From a checkpoint of a small transformer trained on Wikipedia: 25 layers, LayerNorm before each block.
MLP neurons of a small language model. Each row is named by its layer, matrix (up: input weights) and neuron, and shows model dimensions 160-255. Each number is 500 + 50 x the weight over its row's rms, rounded and kept within 0 to 999. Numbers have three digits each.
After each neuron's rows, "fires on" lists the tokens most often at its 100 highest values on Wikipedia text that the model never trained on. A number after a token or word is its count.

L5.up759:403455470463482486439451516480504583497525515522584474571511611516526485621453496588511492533517542555469482499523407521444401521469452402525480486494440523505555497474478507460488481516517463431447486534459517546512505609488566420428459450513489542580533583531508508572476441465553483527
fires on: "or" 29, "–" 18, "/" 11, "e" 7, "u" 7, "pr" 6

L12.up183:398530450451565511497468425482467447451559489510463493539397500407560613474545494549536547524507560542476464565388562591344381471491471436513464515490484513473453489517478566446505379391454562584541468497481475545517440466432545474654439530527451515588478591520457455450512584462453473437
fires on: "s " 17, "t " 13, "e " 12, " " 7, "al " 6, "es " 6

L22.up540:496604387517504582505496457606494582554520499529459603462537503482508495541524428457560521563551442463571512550515530476499486444562505407539572503464455482501506455514453479482511471459509559501477552461536561519518500474492482490520512531516517545592451580442580509418504445514492422486
fires on: "at" 14, "o" 13, "ou" 9, "iv" 9, "i" 9, "ti" 8

L11.up266:528518528565481580511485476419456540503466533487458428469583488505440569565470408491514551499496495547567438499538572470502432503473488524478463407523451492518512504430653523571499467497569486467491529444482614477492523429429461512456430517604492586517454476561596447568369502545382473451
fires on: "o" 17, "ly " 10, "im" 7, "l " 6, "ard" 6, "k " 4

L7.up617:499462448570472466490468462526469512475542481491557395539500451402522460504441469504496505449528479533535493507551541502488499448584659508476460532452408468494498528516480548601527386439482475502464510508521521403466509587488466544416503512432502481393467490592419422501516552532553439477
fires on: ", " 60, "and " 24

L12.up73:484502507491549434470480535478445548513543496430486597478472557540568543528342519473433449450594476504521471523529566450402435517493427523443479434565516512530566509524466541480530583512492544461538504480617560550471471451478435519451462439520505504406458518464458502572541437433519506478
fires on: "e" 25, "on" 10, "m" 8, "v" 8, "n" 6

L11.up583:498409563435571469521465485414419545423577508553545519522591420520531521437550597496473495429597492477479477479499405440404512442558391454510539544467533392442510548534477543409525587490551503603484500538410507518573559575460406532516528543524581505493539476445496516482447553528586553444
fires on: "en" 31, "n" 25, "t" 9, "as" 6, "u" 4

L21.up752:457545465570459547423522590534469419417554614461547502418513477506482530485508525487529504561475458453456498485532502528435504550542441455523457571475531482491447523494465576518499604631504449536626511513535546492558508475487525613557556483497494476526500401411559443444539490507585470477
fires on: "ur" 23, "1" 11, " " 10, "u" 6, "o" 6, ". " 6

L4.up70:527515374468480485417492464570428464517564428437610529537419478563570455472501465521517582475519500492561469456464557492539490554485442479497527630547486445558449539510446524466517461502404436542551493505401450465392519538434455522429512605503563542475528474494521539502477523542484585456
fires on: "li" 22, "t " 17, "iv" 15, "o" 15, "en" 8, "n" 5

L21.up296:533428492558513433474486488433477535473640498453433494610515580495658432401492494512550456452467499496452670593535458478522514536518555480574457409475431478502538500577458581493489464535461511405517426546506451559510510539495470588494499524573623471497486469418479507509523462462523533506
fires on: "el" 20, "ac" 10, "bu" 9, "r" 9, "in" 8

L17.up164:463592528458477430426490468458510573434563441456516539589556411504481531440478557493506525439475522455467521558467516498480487468574431606544552490452441462516523452553484608521537481536483478544596448444375487562549513455486526516503487475501586503567514530451506487515455513540402559493
fires on: "he " 16, ", " 13, "e " 12, "t " 9, " " 8, "and " 5

L17.up747:580454482559538465418504565566473484507532483465502417470531538531573502527586521580402510596493489424485504533452556496508522447552533417511523466500507580523513595447554493443322553462418581474551455514484412545442525510518513610416525508457500466430467565527487438530614475414502463501
fires on: "il" 19, "el" 17, "b" 11, "l" 11, "ol" 10, "m" 5

L11.up736:553447443597558464486489485474476501486573445489420516474529522510477477577451525417479551520567509421556464515519554434511576526502502499466450390558527493453532439418538522549515501549482522528395435435519593483535554464519460502489446519430418602543483558502621513485520526526397511450
fires on: "be" 24, "uc" 10, "d" 9, "in" 8, "e" 7

L5.up631:466509531543583498464491447503565440461488491421456461570551454441481485516393493495516418442484513512581487499517536452549467546425567563486605569428522568511491487548439507525423511470476448518452543473469539428426545583464548501404478448487445497510431536582480522462510575525496492443
fires on: "n" 48, "st" 10, "li" 9, "er" 8, "n " 7, " " 5

L21.up87:515389485574490434535525539495498519568544448442492543451455480529518500565530480355470485516491555486508520532522607568562485465577524398520527531505470491600554602535640470508472490465599584527465511560485370537523564420554495503454548474443501426466432505468548517522490500501463535478
fires on: "l" 19, "on" 14, "an " 9, ". " 7, "| " 4, "ol" 4

L7.up662:558498476506564523528491460498553461498456406447630517504470435437474464495567399490607523521503462463507339498496473466475506470553587538505534462486415532483494510476528497513449496544489483569561493545481503402569501492573530538479482431549520512520493493506567491517507475532600525484
fires on: "ing " 20, " " 18, "al " 13, "ed " 11, "s " 8, "e " 7

L21.up714:422575548506515519509498541441478541505518581463490540532474556499575452490508427437612450486580533531554531511475436543509479510546540560593510515524514496583492496469455543493507654555564542514450454475614455628486550514492500560441455505532403369568532540477466562523422499465445509519
fires on: "Al" 25, "l" 17, "e" 10, "is" 7, "ri" 7, "re" 6

L11.up75:424509554586533518521521470505549448411537563464570557546485376581520522531456499432475544538454468530530474452580550466501505478496513529458457562486528424448494485470465543510471527508488429542527479523540441523499588485449487507580480461499463439389419483503434424517427543482526380556
fires on: "re" 24, "ain" 11, "n" 11, "ex" 11, "l" 7

L21.up549:531521474538463549516492510556493494486517521530498433468493524560426564492485498488524358523487583460520455532548506451440477461462505455504468579534483512421532489506523495490466416418432405534471502497555449493503486522489548423465524506507521503473439457392528435467392521511545491528
fires on: "m" 27, "th" 11, "om" 9, "um" 6

L12.up286:449526523482538570566527475556595485509503536517614438526468473459430414481463488546470536499383572614484452534495554535601532437520614557553530454474415488562431554518564457440458481514410415609431534478574444526529446463522440542414507480523604488576436504552442472474495499506521523388
fires on: "e " 18, "t " 9, "ing " 7, "en " 6, "ed " 5, "al " 5

L12.up727:464497560512581467533443556404502512485546552445444498435535469507503511480437506520540477435457441420470511422510515514464477498477460500452509423575534570485497536715501560482510522489556560507570509449454442555588551428490457600517507538452557573415525525515456542554467536403543431421
fires on: "n" 48, "m" 16, "al " 8, "u" 6, "d" 4

L7.up315:509521554495540582440492571381522436485456500502546547519476442475500579383467437473547480452448511478495513429508463497537394378533506544500504399474495516507491536528473479537563487511623499486603483586445381524422482509419460495544508519514500471481500491460536450613469523390459521502
fires on: "n" 52, "l" 25, "t" 11, "d" 4

L5.up706:526516423504490509516454515506414437482476494495475557519517485530502547493456557518416503441516532488435560488611426509547528407526500457470497522520464482561481542407543548552554480531409544529531508463479445490502623401430535442459464501337575595448578490449487475534537467460574503466
fires on: "er" 30, " " 10, "ing " 9, "of " 9, "le " 8, "e " 7

L12.up648:458546524545496476506498489480515480533469511444523548475525469460492438532522445430410460490570425502500528497487563505554484398533556468500538478551571508488497541356517508429547500448522470480544486415473520617524530470558609543497500464508491551525519496547540493545495505475462570489
fires on: "i" 16, "g" 12, "ed " 12, "b" 6, "w" 6, "m" 6

L17.up421:404557541525541482415532403486519563582534543416529412413485425537491553478574521406524504523428579500429510504535439597525574474530565515477467579466416571450524487456493545436531513497525498561510455408558483504604429489559494499619538440412579398463496506433489584506682474478538586541
fires on: "e " 16, "l" 10, "f" 9, "r" 9, " " 7, "ch " 6

L5.up303:512459484514605496528484461494484482436602454559573490557624465490507484492456548555471499493409433441596432478409441588517464471511492540472624535505559430496510550625417581450502512469436378571498472541525484471390471581441506571542516485438490500464588545487560580514537523503542636428
fires on: "n" 20, "ri" 18, "en" 16, "r" 8, "e" 7, "i" 5

L8.up325:532461461595469526461495494518500540486572492533440517489481515467556573516534433469551471514483465500524517428473389502591477576442543493530532440501468508561456493534560557492466514516553461465478497429543560631467500505518555546441520466456441483494495518498398488570524554494495560577
fires on: "e" 50, "ed" 10, "es" 6

L19.up538:534411601467525420451518471507512424526554487425455512464500471496529561483500462562550508562503459538518371591533483612539417426452483452618355474496471479432446576515504530482475624525503507527539523551411589421547501504433636418507506464571596410455467538515523455491488506465552482495
fires on: "J" 100

L12.up102:400535480471446588457462492504515485502534633486443430519511446491540431514428505475635507474408510501463551501511460579536501482473524511562517542529396463531533502429449440619519507513456528481428498502563490357420504498372476500576435501479543448435542529549409381505514568519592522493
fires on: "and " 32, "er " 13, ", " 6, "p" 5, "s " 5, "is " 5

L15.up168:532590481403472421530466494538505450525557507399483440492527553481524508422445406379500519466553495367592418525486496543508466513501507540503592630564448484389531452455493575494440430557540503497576485431498488550501440593460407427499502547442558454520428508443454490486564455369457548447
fires on: "in" 34, " " 14, "p" 12, "n" 6, "on" 4, "ec" 4

L5.up10:548458539530474553451527511527481460519601490543414553426483529463517490566529521539529504433587442531526522486549455474482551539510489494506504495491459437531540477467462523415505574529510560488483478549546464415459542447417505538500401518507410489605485559499472472500519490459577471468
fires on: "e " 42, "is" 40, "ing " 9, "en " 5

L21.up468:450449464476566503453556566539469586546488559517523481421580556592502492483527556554504395451385491459513432540608464474524498526555463503446526434503506522476614573546520565508566453591559486489465488433552523417519526540483535493439492455436500538545545504479478549563416525528592476458
fires on: "il" 21, "f" 13, "ol" 13, "re" 5

L19.up504:475448540564503492402362444494564547414422563456582494455494456513482543390488495514402555477525485521468439571427515500428464521466501498521445478523525513494466623527439522529555468597419562587475497480505499472534437458531514510535432570565489525494607429513436537484536445496535603465
fires on: "i" 20, "t" 12, "tr" 9, "ti" 8, "ed " 7, "| " 5

L22.up592:510495489515478543487598456479619467492433445519534388571414473411480401486462427483507565509511519497479540434542580508417536522466476495474492551414555477491480564445493525525475519493504529496490501450474479506419567561426493506509506488539505410450454465472531442454455462500518489462
fires on: "a" 17, "r" 10, "p" 7, "qu" 7, "am" 5, "v" 5

L7.up410:403427513453605540636399511470504506463409502469498497513491479455553409381461523480471523545518520466533500420518562508525567456515501562482573514545504527511427454469482435486454575458510430573472539322508468478508617605579551481449472524516460534523493525448445482482468419459540544479
fires on: "ag" 17, "er" 13, "d" 10, "th" 8, "il" 6, "z" 5

L19.up280:441539419518586504494563436563562517519435406470600506511411499506515501462518456541399486524591471371573510420451522479524584481556486554504442480437568421509554517467580503469471448493506574547421425500461418551475521592517535452570495572451475539520460505543508550516590461490549461518
fires on: "8" 17, "5" 16, "4" 10, "1" 9, ", " 9, "3" 7

L15.up536:420455594566505527534603570533525493505446462450491552444505523402489392505523406599398548411529488474485537450478477475518381559474545466525526562547484513545456564480396557488485556535518502382452467453498519513443433527467491543496516467504457451534527433513462454467497493561567581549
fires on: "c" 28, "u" 14, "gr" 8, "g" 7, "st" 6, "o " 6

L5.up109:442527505544403542578503489496403435470535577542402496477416552553480516518523501446520541424569532436442555408477441463521512543511502472464552522511510489505517566493404526483579442499518461541482455417502440489558517456490562402513416571443526501524495492500433500510535542445507491442
fires on: "ir" 16, "er" 13, " " 11, "tion " 9, "ent" 8

L17.up423:470506518513562557530557489483563546421519502529467489424523531460594482469462510516426446519496511508652514585589532455414507522458531615543446579485443461517519396509458406516525553536478475555466465497481468440476575503471526559455529598497545445598542558472454487512428530476495453487
fires on: "e" 17, "i" 12, " " 12, "ar" 8, "c" 6, "ou" 5

L5.up387:491417498456428532498517513525530484481528535551380531598530551576498612541497486488543523516437460561481587482541564575470468552459487486486476497411461435528534431544451498498484564474458462444519454562418451501438534533424595532544494513481565480559416540412509491445519549532530508454
fires on: "e " 21, "es" 19, "v" 11, "or " 10, "ev" 8, ": " 8

L8.up715:436398569424467479466462491507561511449546526418530615515493503498530514454370590503445482511595455532486515464480589422461539500546519568513510480463511500492466558548506510470448502478548435498524394575493514474527549489405457453540511487507497487429521404506503532568494540454452455563
fires on: "re" 21, "n" 19, "qu" 14, "in" 9, "ion" 5, "s" 5

L4.up476:408447465550510477458472523467551573485446526468486534566437502495620530456524552489462467468445503523441469537395526426585403557460510514482423498496527515498514436558491601415465475519556515456464607410491498597353589573464456510495511378495466533509509544499430496518488576523440537410
fires on: "s " 22, "es " 17, " " 15, "ot " 14, "ed " 6, "af" 5

L16.up670:491423482532447418487533521512457526464537631519475555552473542573586418503462491458460383509503509443372571519451548572379489573497508611481499518580450554592554499528560478509486572525534545545501424424591506492481523506545508516484459563507523461484487416381445492593457456468535458420
fires on: "l" 15, "pl" 13, "M" 12, "m" 9, "W" 8, "n" 4

L22.up525:492493537555483459525571583521356469547557575496477497535520414672509531439466533507582518436447489521461478618480384512498509490573473480501371560539534466473548469464500487490492435411502575404438587546507477416474482595527520467475536494386471434500407533553547617430414533485486556519
fires on: "el" 21, "all" 18, "er" 10, "le" 7, "st" 6

L11.up358:499479447504495505479536450510480591596581499463472517505573536469439577570453485511456481545436531468560512488487507437442452482508524485475498505378511503432534458590570489448381515505520448586423572555543554531461536467427522558568478513449479483548564493525633429451503408497516475413
fires on: "ch" 20, "\n\n" 16, "an " 15, "er" 10, "ti" 10, "o" 9

L21.up547:590540536416436557516530519545519489515468442461514423523395572492463478512470494425491491557478488490479448486506617583539528473515478553528448451523442553428526483487483519437406644586523491461487571557446605576496608541483390456491536496518457435431500485438557508484347459513528477455
fires on: "b" 26, "a" 12, "v" 8, "ub" 6, "u" 6

L19.up309:524493491510504478524517497514505491550458482493399485511469540471406390504523504520474625563432492548623552437452494491504470483609466494502552459546432559596483534528506518398452533527479474511482366521538456601559475500456474593414573534537501457465495451561478480484642603463495504428
fires on: "e" 18, "c" 16, "P" 12, "h" 11, "d" 6, "p" 5

L16.up72:543534456484410442480501466441494551519562531418549466511468577451507490471497462455569484485503443500530429511417403551444509538491584421569498543478369499438498436513541569549400485506541441444489447444529489517523464583422488533580460524565571509576455467441556463478440462345530526505
fires on: "in" 87, "ol" 6

L22.up135:471493524485480489574469533452537474567506411466509492531492490414521496592612538558593556515414534475471504557510542454543566642477530514518410459449579478459440433504516512547536571571482496370462550464478459491451511544471478538537511498627526497425480427452460552597482464506436493442
fires on: "ep" 22, "is" 20, "ap" 8, "sp" 7, "gr" 4, "et" 4

L4.up364:556523425569609486483433522445434639576495517435500530513505540530546497559574490496451485469497530527419446523496497551507499466442589447530530494456472521470485498439506531521465452485462462469594427464498483463568459493433486425460583458421522395416594519503505622474517421414506501504
fires on: "l" 90

L4.up567:517561502496527457544576472475509484490499501479437544506426520402556627562379450499476436457478384573522549501459518553493474560425499548524560545525512531451505465540474429596509491480457483517488605481470544414500610510478518449503402548425434549618415549455452368453486509520436480514
fires on: " " 16, "er" 15, "er " 12, "y " 10, "e " 6, "es" 5

L11.up240:404489530432610490519644532542495474486544536497596540534440425569540442512558584459471535483526443552518521505524398517516530366489382545413499470529471423565520490483379528438557485503483556496502486509510511535431491506469436453512545527518516548429516532469534464433521435538369564541
fires on: "ou" 38, "w" 13, "l" 8, "f" 5, "igh" 4, "av" 4

L16.up455:547510476495564511470554449473490438488506435533566471525500527494467539499520474488484501466553475485507533536494487512471481442467535423524477577462475516485412535462450595526541472530493453575545486537390478484499541568373532380563518497445440417484489539506462553494529520426400489437
fires on: "ed " 22, "e " 17, "t " 10, " " 5, "le " 5

L19.up579:500523581464478460444466532474531405556534497540531443458514606492487527461475463532586518512463533462455479642510455528471481538456589456510454547489521495482513452467549569418500529555491554482542445502501463488469634527556520603551384445574504554543436516454464474520500429510551506505
fires on: "d" 35, "al" 10, "th" 6, "Th" 6, "ing " 5

L21.up287:459574425491591554540462626497585546427442581475516453492487522511452474543577535520523469471433588464491480520573578447507477493506519524505477454517519492440542464458394475488571368522579420541421467490475559440539417506377452441503495436489468496418442560453551484394526550501493547419
fires on: "n" 11, "r" 11, "ar" 9, "it" 9, "on" 7, "b" 7

L4.up231:582548484443466501534455509420468460547507458545388519578397501495564509450448513553551555422598412410561487507546502450489592552535405474541516419526526607467489480529491541519408422429502413543427478515484505502510444503511498563397485557505517541474471515477487504537531470572500471480
fires on: "d " 44, "j" 10, "k" 9, "og" 7, "ap" 6

L4.up630:415534472529585512511590453398455536514432508498491595454445476512460505436440549539525489415579492497486388479567474526478526445517462450572510522422492500473450572508423542571519538498482586452481503462461505542421585524530551451456431436485583535456568531525409479511541446435499488473
fires on: "e " 36, "– " 11, "a " 7, " " 5, "el " 4

L21.up38:448408602557499511529513509465537443417564504488450521503532527542460485526545516452477451522521499451502476500535469553492463528498621431516515446450421495462534420537602473610417479525469505418552521535459522518450497475410448489557443453470480470499596499474405538454363582555511518533
fires on: "pl" 34, "il" 20, "| " 7, "8" 6, "201" 6, "l" 5

L21.up676:450585455425537445520528550538507470518529451565440460485475404461458500532515520430538515491505551462565480535445440475495458482521431459577579516511533554427550614464388492505457560469525560473445519448494445457493472433611473495490558577457540423456531519500539427498478479560438515552
fires on: "e" 24, "c" 23, "b" 19, "p" 5, "f" 4

L7.up568:499517439530446593528478363459507533569496475538432465575497485394457488581497494569376537532504375602489468401558503525461459484550475541417419479507459523469624447525545486540521537383458502493555505490517521475573403513468455461490550411544504477555540580560466528460533497421480464500
fires on: "s " 31, "e " 15, " " 10, "th " 10, "{" 9

L12.up29:459539497524555432439461520524489469533461579546512459481567463546441508605477536535510489513497541563435484545432390430455444484556535453542523561438533416418502531527528497551477490471480458557538604473448541564577523605462473482627498436443491434507440599504521597447484430468489575400
fires on: "er" 32, "with " 18, "ter" 7, "k" 6, "le" 4, "w" 4

L7.up368:474422557439538524548599502461446530402528519483434575522532472539570500545551641526491409497516423431489507574492447547473574485601537526520521417538444545526549515526550464449519525567481490500512540483603456492450438531506528481595639489323501472562503493408422482422422519524531429430
fires on: "il" 59, "us" 25, "ub" 13

L21.up71:513559573458540587446452536493560517466517556466564461549478538505552535465529461545492500475499519517467616475500553545560450453467457527459409487483556443414420433517412564510566510425622507439475485541485507525512438489500536464504405440450465520428537617469541506536466570393479517515
fires on: "et" 24, "l" 20, "r" 17, "it" 9, "ac" 4, "d" 4

L17.up434:508433514560601492520585515456536557535517459494487426543508476431485459460555537450410601403490589471570478477521469504566498497523477468457537462512544594488477590510583563501492484505529435474419445456399549553519482460524482485519546517482519564481499544473638461578527508545503522459
fires on: "d" 33, "c" 16, "h" 10, "D" 9, "e" 6, "H" 4

L11.up343:532431426446480471533492470436501474538410481534419509537517526481461518558453514413419481543481633477569427562421504444453388460538514517580617443472542580491488506457491463487497358571494528487404529488474523509464492433551399579511468563466500563509500534485473463576536481522484462518
fires on: "C" 19, "e" 19, "er" 16, "c" 11, "===" 11, "f" 4

L22.up73:471506613399442473451523559449577501489553510457460582440456485444491595562514534559456559523474386503385486557496488520479522492561379485541476532442546518515570523533551565546602521473479467499529506578421470594502541527490534507526523400548594434552484530477553505540507562506556540382
fires on: " " 38, "u" 17, "e " 8, "(" 6, "v" 5

L8.up532:536514614523480573514465504500453371558542485541462517484530459436574533502543509518578465399555516516522506393547500463477485477563472455489433486481546548537507435509563499384501461517479460449398472519565521409392467476502476487471422529523544469495498486514438511478500516559539462419
fires on: "." 64, "k" 20, "ay" 4

L15.up638:493469546483502494438319407491494492541514595544447509436518511571469547498477543577492471597486537452499468531394465503513574555580526514523557541524525519532480546477430531520471613551453419452526466503601436503451456490445525462513451505527647549497494557551500476485490500476522495370
fires on: "ing " 17, "ed " 14, "s " 11, "n" 10, "in" 6

L4.up737:462567568514434458528503540509397557446486506550420569454459530438516387483458516573552457489543506466569556541504512553489548580532584509468449498416510571571439528484419548565571455476536451457474491478523495563450522414405459415456521449554520454504481498580497503515476587587509564580
fires on: "v" 79, "x" 4

L11.up517:371533517412530509512523498452572514455513512471524507424482504479529527516491505565478552558512526485462558481417643532509470421576470418460555480518482548490588513410567451443456461565446458464471526439480508468587633482604538530459569511525508504452552549459428428497486539480584522482
fires on: "il" 23, "h" 19, "u" 15, "in" 8, "th" 7

L22.up192:516454420633443517466501453506531471458483467451619532460401621532495608455457463536420485388528430508561421456527486550584527490508568478476359473433536526529568488557482429517557470416513502489555536546484500461548424514488521517481467456434451572515471464522503523477580478517527398492
fires on: "." 20, "3" 9, "2" 8, "0" 7, "7" 7, "8" 7

L16.up94:475465529576639497429523530565479488472537534470572532440427437548597561526560462503552536541452494489449500557549494475547507508428562523548461589554530491438570487473524496417473448504462471566508452498502504582507519501389534574592475497567390571538347518536486458522415512546510427567
fires on: "l" 36, "g" 19, "re" 5, "h" 4, "G" 4

L16.up616:442543594533570483470527495488532516556586419529512506513514494446398537537541434495503512511503533390516546554528520441460522528451500639546454549549567493578482426501468495496532492586551530573450461438550490492444486605467537530536554454541541556538531519597341502495498573488491477454
fires on: "(" 15, "T" 14, "e" 9, "m" 7, "ar" 6, "un" 5

L7.up311:427517572540481507450528484433494481429480478474455550527514431397460431475488487438495557515514461430525604538486557605508549460422537469483453401490512429650507480446474489523524537405551542481442543348530561558542525505505524399535480444463459560502554463528541454497496591518503493533
fires on: "w" 26, "b" 17, "ar" 9, "op" 6, "ir" 6, "l" 5

L7.up100:520546547586502450581454438477498561553488473588548483524596448528550510507479464480542552520485500530563424451556500538453405494503587496576420523552465513501579517517409516527419430467507414544615412450404545471538452449412460479576524464582542530542518574446503485439461473609484476524
fires on: "y" 28, "y " 16, " " 10, "res" 9, "ly " 7, "ud" 6

L21.up288:510544442475544548498514469549585414522468493529495443481450519469543413447411467582562511497483444460404461500454566395613514547414573462464570416549371521548531481556509571434466424463539456487477470530430592470499515606400454489318554499531468502517524512531429500438464562582546523509
fires on: "k" 20, "-" 18, "st" 12, "um" 7, "ch" 6, "n" 5

L11.up265:508477481452456389457399414504599450537562563425514458394535469510546520533495460476479487546526432555463434527482544501566409481483457591547459429505501512526481520450431442505626611506439482459594464482508560454503487573480503514406453522591555489463474495433541437494540505551570517466
fires on: "ay" 31, "J" 12, "le" 11, "gr" 9, "re" 6, "with " 6

L7.up611:476485549543593478404516528511508467475517417464570498488346534448518609426535429501479449482466492399433505493441466434482490447465537611543461485529558538517595509489564528515474422483536458581535506522601451534519530546491536451451512515508442527478438516483556490485569484516554549448
fires on: "1" 14, "7" 12, "3" 11, "0" 10, "9" 9, "8" 7

L12.up532:470426597521540506593524501521501498476454503592477607530533485557496545556542496454500475516538434494505474464480452377506510516546474466419497369479462541520535464524442449427548465454500542506452583532526443454403503516502460485505557538488435456503487528550495536429444544516414484499
fires on: "l" 23, "." 17, "ou" 9, "ent " 8, "t " 6

L8.up320:480525505418480585481548509477486525463516435567493547476510423408472559461405542406452470421538490571503415498408486469587558451505464542504509501495507528553517595494515434551466448503495448497536505418526490433435445528383490566517569583519494497517526454492492423479422523671528540473
fires on: "ew " 29, "al " 20, "s " 7, "y " 7, "ic " 7

L15.up254:432526482515577465383493518567514675525552518518485563557422570492364477483524501450397441525580458503591474508571440489533505500419490532499496548528512465516500420504517405492509411427511513592542559487380473525501477513575498561489523551547519522537411523459498516470479397547492465449
fires on: "U" 40, "ti" 18, "ip" 16, "i" 8

L22.up685:451510463442519481438489591522556469560522440417540487534453524478391399506533551533476556490555500473575494422489592484375483449505433450464490532537452478508479512448428436477466491544471532497508468517551572528567423517573555515503501457549514462461544424551525607491501537492493416530
fires on: "c" 16, "qu" 11, "e" 8, "im" 6, "un" 6, "ec" 5

L12.up699:459525525451508508517525472447510464513459514538610495511520481523443600508466540524447473542480467385416474482531523561486486465543518506509489523595543539503469623483507529550461416426421454605457519457416566450464505530376490530617551483472448449583500588483466449415474521591530540522
fires on: "the " 43, "s " 10, "t " 7, "e " 7, "y " 4, " " 4

L16.up145:534499510457470439519476405508529443492583475486514573429497487523497541447496452488548422544528504498405428488530485532490493461506480567500406523496422474477464498503516491518487497506483605485600514540449550521469459496480658470430441488492488603510397445540506544444461550504552443529
fires on: "J" 97

L5.up44:526553517538655592453542522440498494433520526576472444501561510494446475482522462575477480488498452508435504446559517506400485517433560644475512496442467530493551542502521527517516616509518582606515467461524511409426465440438520535425505564563420465593501489449505496499566528463582598432
fires on: "o " 36, "e " 33, " " 12, "en " 11

L22.up753:468475518442494559398399520510534537477547547416468499465425528606515487569462418566475500516462517538459526577521530509455492433558537378437514480468440575533474535430428409412501424530534501510495480521472502472472596508507511477469529494554557498523516489519587550559496454563528563459
fires on: "er" 22, "ar" 13, "e" 10, "or" 9, "i" 8

L5.up102:521493546458523573507447502518501596442560499492555540433474374461487603426555503479459415481588497536492485530541503473425523412490468451476496466535486556504550482539507500502481614447561524527426475540564477543464407438477579467495596393406550529517536665512456481450534449555548480487
fires on: "s " 52, "is " 17, "igh" 13, "us" 6

L15.up7:480415515517545464432542595572491569480575406415587601562502523497491485504506481548460551492493501591536457606505538468497478564492482450483522492561538545448481496416357524457459603484558464499489529487432557404437482535534435490427491510508484430491467469556455521505514555493444522548
fires on: "c" 20, "di" 12, "in" 11, "n" 7, "g" 7, "si" 6

L7.up722:485492490458578467491514393477590506555538542589479577482462550482563549464572514532503423505573445551473468425508525399397517493449471490570569574471395491501569465472497553499493622500527522562414522533439497544573529477532490453465545441553536488516482567482504564416516495437527525470
fires on: "ak" 31, "ag" 27, "an " 7, "is" 5

L17.up759:478546555601447528481482462575597580489469470480574523551465450522447525419410583581488610572352482469507474422508465473462513594468464504501567502495488451503496492464496546484600532516428460436553503500515566492502451425521596501521444639462468490522604494523484569487585515437615558440
fires on: "ed " 15, ": " 14, "i" 13, " " 10, "| " 8

L8.up743:515524461524539478604512442544532483546458448500579430467478445489513528573518466527469494445518481502554452469510454526529476461541533543511482402517427599535596460484445469485452545462482576582520565442534443477607454432515444552458474457469540459532458579509503551528529537403579493444
fires on: "e " 27, "is " 15, "al " 10, " " 9, "ts " 7, "ther " 6

L7.up549:517466500534528419476482514492454570526465458593506542511525525491430512496563514468413462468529426430519538403433451442447544451531556414582492461476468492549497521495490513497613528501444547460498435513528497469561423491397488506525569461537517493471613568459472476434571473458502467584
fires on: "ati" 63, "(" 11, "m" 7, "ub" 4, "l" 4, "e" 4

L15.up567:416467447513524532431532495476388500529557467498488446514508451543481498481441573537475483429538540513518512545393511556499469477444535546503495628472531579573526521519439480457484607580420517495549505483500459411541409452492482487451506362455586562457458603439523490474519512508548450423
fires on: "n" 51, "si" 14, "li" 8, "en" 5, "in" 4, "ri" 4

L4.up224:507404497549489533372516477504555388482467527514512474488431490463530523510449546515494510483533506520520554459397551499551499565501499456507426473480521526489488519545434475509427512453502502448457527622562484485413643594536485532561504480542498461487564563535418601592584521590499466498
fires on: "s " 47, "ers" 18, "ers " 14, "es " 5, "es" 5

L22.up696:399445517418517492427538492530535509527500407531463455606577493467510483435482485496501511513498436489491405472361598558484511548435560454481455540500576473498528545562493434506505533531492465559424461479515515528528519610484485494518526495519429415388568505456525497468553537502485545528
fires on: "d" 16, "a" 11, "i" 11, "en" 6, "n" 6, "l" 6

L5.up5:499465498481433518445498532530579491391597403545528587545463528513544544475537511519437474538432442520496541481477568485527459504425549408491482482494537469404563532548460564359533520412402519481471580500435551500462488559517564480544614486607416469501528557512389506526604539473453450471
fires on: "ers " 23, "es " 15, "s " 8, "an " 8, "ou" 8, "er" 8

L11.up131:440484566520532479482523553522518522597564465533508557460537556571413475463545498476465533519503449479599539506484532466421527555498568473627430482465480482552522491476490536485536543482468528537403514396516443442520517470557475601435528482520511497532482431514494456515478518476477460617
fires on: "e" 34, "m" 14, "y" 13, "c" 12, "to " 5, "ti" 4